Weights of a small transformer language model: width 384.
MLP neurons of a small language model. Each row is named by its layer, matrix (down: output weights) and neuron, and shows model dimensions 144-271. Each number is 200 + 40 x the weight over its row's rms, rounded and kept within 0 to 999.
After each neuron's rows, "fires before" lists the tokens most often just after its 100 highest values on Wikipedia text that the model never trained on. A number after a token or word is its count.

L6.down1235,216,178,177,204,145,150,216,142,240,181,191,139,206,138,191,239,246,224,178,223,187,247,163,183,173,198,222,211,151,194,230,187,246,250,226,177,210,200,193,228,185,169,170,147,210,205,214,173,233,141,218,204,226,197,200,139,135,256,165,152,250,151,197,175,194,250,161,191,224,172,221,114,195,248,205,210,174,266,183,130,287,186,174,239,256,181,322,212,187,192,222,206,209,261,217,202,204,267,198,161,159,238,183,230,159,203,247,192,180,178,144,139,132,168,196,145,144,219,176,219,171,167,246,205,253,203,310,145
fires before: "\n" 62, ")" 7

L6.down262,171,187,143,241,141,176,287,233,245,196,170,223,217,231,172,152,176,223,234,120,138,239,188,252,121,252,177,252,261,174,200,205,186,170,123,152,164,242,205,181,186,160,175,162,163,229,155,192,230,273,222,187,223,137,219,222,177,240,172,264,222,166,178,195,189,148,121,218,269,210,227,194,200,189,205,250,257,172,246,181,211,189,195,201,237,193,182,326,108,202,191,209,112,220,197,182,253,196,235,257,143,154,139,204,206,191,140,220,184,251,225,191,240,251,242,191,183,195,227,98,229,147,191,222,203,118,178,223
fires before: " |" 56, " —" 7

L4.down1781,219,178,218,196,184,190,208,211,163,130,189,224,161,269,232,145,205,159,240,204,153,130,212,194,280,201,202,197,267,211,105,219,195,169,221,223,199,196,107,176,178,167,126,193,221,178,231,233,200,219,275,155,165,243,166,238,231,203,161,219,189,185,166,223,207,140,227,166,122,174,156,200,229,240,138,179,257,201,204,183,242,184,162,245,169,153,273,169,217,124,210,251,251,233,218,217,236,182,221,205,238,191,189,224,108,192,254,183,217,188,189,194,222,226,160,198,203,169,147,254,165,170,207,215,211,185,195,161
fires before: " the" 23, " that" 19, " it" 4, " \"" 4

L11.down1174,235,211,149,191,181,190,190,227,189,182,212,223,248,219,224,197,168,198,172,234,243,241,257,176,153,153,236,243,178,156,180,234,225,200,196,229,238,202,193,187,173,177,165,271,193,232,181,237,229,215,228,192,192,242,243,199,258,196,167,151,192,179,217,222,179,190,289,237,188,223,97,149,156,171,206,162,217,206,215,171,184,177,228,196,294,187,202,240,224,233,197,183,214,215,224,254,212,262,239,175,193,236,180,238,172,188,194,204,155,169,253,232,176,224,238,188,192,191,188,129,184,220,196,230,160,183,115,172
fires before: " to" 20, " for" 15, " with" 11, " in" 10, " as" 5

L11.down1334,214,219,171,75,275,190,234,234,178,272,167,206,224,321,229,245,133,253,197,169,165,150,210,146,198,146,125,248,255,166,255,230,168,212,167,205,127,231,195,176,199,217,191,215,233,167,209,269,253,169,123,259,181,104,183,238,191,232,245,144,227,199,175,232,163,146,178,291,211,227,257,204,169,255,224,212,202,155,239,185,197,205,172,241,181,213,227,183,178,232,170,206,215,173,294,166,319,318,185,219,201,231,231,167,205,122,167,223,189,139,228,204,213,86,133,204,234,287,213,199,250,175,144,276,222,245,169,218
fires before: " as" 36, " on" 11, " to" 9, " for" 8, " in" 8

L4.down25,172,285,194,239,233,182,203,162,168,156,135,163,249,194,217,123,232,167,233,191,176,218,169,127,177,180,167,144,179,248,154,311,170,242,168,211,211,231,187,159,169,226,212,200,308,218,227,185,203,193,97,197,253,194,183,241,141,213,225,127,239,146,219,233,251,183,206,217,214,174,127,189,168,190,198,207,198,268,241,248,264,206,170,173,152,112,177,190,253,258,221,178,235,170,145,136,200,178,181,130,179,140,194,209,277,208,257,195,203,208,240,148,204,237,226,186,199,211,238,157,177,183,186,214,185,193,184,167
fires before: ":" 17, " /" 15, ")" 11, " of" 7, "^{2}" 5, "/" 5

L11.down304,241,142,215,142,129,218,206,148,200,198,220,159,186,184,146,239,186,252,186,182,255,180,160,225,197,232,213,194,192,201,203,170,160,180,202,227,213,197,210,197,154,217,187,199,250,150,165,248,198,166,155,259,223,203,230,196,154,197,258,169,150,145,203,167,195,167,138,211,212,152,183,157,236,224,187,216,176,264,178,237,165,229,188,196,177,311,161,226,236,263,164,168,193,256,148,169,150,215,255,207,228,188,159,239,233,216,248,219,161,176,201,168,184,205,257,216,210,158,226,167,178,192,205,188,186,159,232,244
fires before: " |" 60

L6.down1179,247,252,223,269,192,268,173,121,164,106,159,222,189,212,157,225,204,223,164,206,201,168,259,274,130,191,208,188,165,198,207,212,158,235,237,221,203,226,120,241,174,172,216,247,184,178,213,219,164,139,242,183,213,197,217,153,85,190,195,205,255,155,182,209,202,185,167,182,213,232,183,188,241,224,136,179,226,206,152,175,200,210,238,150,200,252,187,207,272,207,190,161,194,222,210,160,162,258,171,247,230,156,173,157,231,216,159,210,188,203,240,199,247,271,217,232,257,130,215,160,140,212,208,166,178,204,196,250
fires before: " the" 47, " which" 5, " his" 5

L4.down268,238,149,227,215,292,204,198,167,145,143,192,260,237,212,159,201,138,183,178,176,245,256,259,133,170,223,165,112,206,176,128,174,213,226,192,243,256,174,248,203,228,283,189,249,245,226,253,160,224,222,223,201,197,226,158,240,204,212,236,205,213,249,169,121,179,152,206,134,240,191,263,146,233,250,241,156,169,221,226,129,247,230,194,240,221,236,136,207,216,205,244,188,231,129,134,260,210,194,251,200,160,210,208,204,165,192,178,214,189,182,187,180,203,170,183,183,194,114,213,212,174,176,158,230,209,167,195,125
fires before: "\n" 57, "-" 9

L11.down1640,167,285,135,156,200,227,258,179,144,251,186,210,183,174,163,271,138,161,226,203,217,229,211,211,224,192,228,266,235,165,185,190,183,134,184,266,247,177,176,219,175,181,270,233,188,212,260,264,142,187,165,281,221,175,222,187,121,199,138,180,185,169,195,171,207,196,328,160,187,216,182,234,142,291,216,119,249,151,214,248,162,200,218,180,158,125,202,264,228,219,251,214,194,217,245,166,206,158,243,229,257,213,196,181,218,181,175,163,204,243,240,177,264,166,198,229,227,184,190,240,134,187,255,181,202,170,265,183
fires before: ")" 26, "===" 23, " ====" 5, "====" 4, ")\"" 4

L4.down1051,220,158,170,179,125,151,246,278,204,196,228,322,166,196,228,191,177,235,221,192,214,118,233,229,147,227,182,147,229,211,210,233,194,201,171,135,169,263,231,196,142,208,228,190,206,268,234,202,189,193,167,186,266,202,251,201,162,194,229,227,241,232,195,188,156,137,205,238,220,175,156,162,265,232,109,200,139,160,194,163,200,228,236,241,221,142,259,220,240,97,215,170,228,246,222,191,180,168,217,169,210,112,169,217,144,191,173,138,239,230,213,184,262,175,181,219,205,266,194,143,183,180,232,254,227,255,222,103
fires before: " to" 50, " in" 7, " as" 6, "." 4

L4.down1554,282,194,232,318,172,235,222,169,200,173,214,185,173,205,160,221,216,242,220,178,187,185,201,221,278,178,192,226,197,216,185,236,234,156,136,248,163,199,233,263,159,192,157,218,214,155,97,219,220,192,158,174,188,227,234,201,191,126,179,123,168,157,169,190,204,252,197,196,207,281,218,195,198,210,150,266,203,164,227,210,162,221,249,104,167,283,134,243,234,142,113,169,170,195,245,180,155,208,245,211,166,188,160,211,202,231,258,189,164,144,173,219,146,211,193,263,193,178,243,185,147,161,251,198,238,216,128,112
fires before: "N" 23, "E" 10, "W" 9, "^{2}" 6, ":" 5

L11.down293,227,160,245,279,184,241,227,291,158,210,182,215,130,201,137,204,201,196,180,229,228,218,191,173,137,230,141,309,221,208,178,214,138,217,210,263,136,183,163,216,232,216,201,167,132,231,242,145,224,241,233,182,189,176,289,215,181,193,194,165,224,238,194,167,168,145,165,176,153,109,196,134,248,230,245,206,183,212,192,173,195,220,256,225,236,230,297,215,229,310,198,197,162,233,219,177,184,218,230,237,185,176,126,168,227,209,250,126,232,188,251,197,222,224,177,244,171,232,211,175,131,204,220,213,130,148,194,241
fires before: " |" 25, " to" 14, " by" 4, ")" 4, " as" 4

L4.down1647,165,203,160,194,236,201,258,170,217,168,231,250,194,165,240,181,280,174,202,163,233,212,162,208,209,167,266,104,133,182,183,252,123,269,270,202,226,120,245,188,168,217,122,238,129,155,191,248,183,220,196,198,207,128,119,183,157,204,238,178,237,255,190,211,238,155,222,184,241,271,215,259,220,136,215,247,174,246,224,147,233,161,185,171,236,183,222,155,186,220,169,172,206,171,206,176,157,158,168,226,175,230,216,220,164,238,164,232,209,125,148,206,299,244,216,105,130,241,234,211,231,217,171,241,221,168,205,185
fires before: "\n" 35, "---|---|---|---|" 21, "a" 4

L11.down1264,191,289,216,182,126,170,185,236,259,243,150,168,206,217,205,157,243,222,176,225,215,188,203,276,98,196,208,202,205,177,227,72,192,194,206,203,221,259,256,261,218,165,193,200,216,195,280,197,219,237,185,218,164,176,188,200,186,215,209,175,182,258,245,158,267,193,256,265,188,228,211,184,175,174,288,166,221,265,238,192,143,233,114,256,231,159,170,232,95,201,215,210,227,192,217,292,281,182,309,207,143,226,100,256,213,262,212,212,208,144,183,170,205,232,236,176,236,247,226,147,207,227,223,135,203,227,270,274
fires before: " as" 13, " by" 11, " to" 10, " in" 8, "==" 4, " on" 4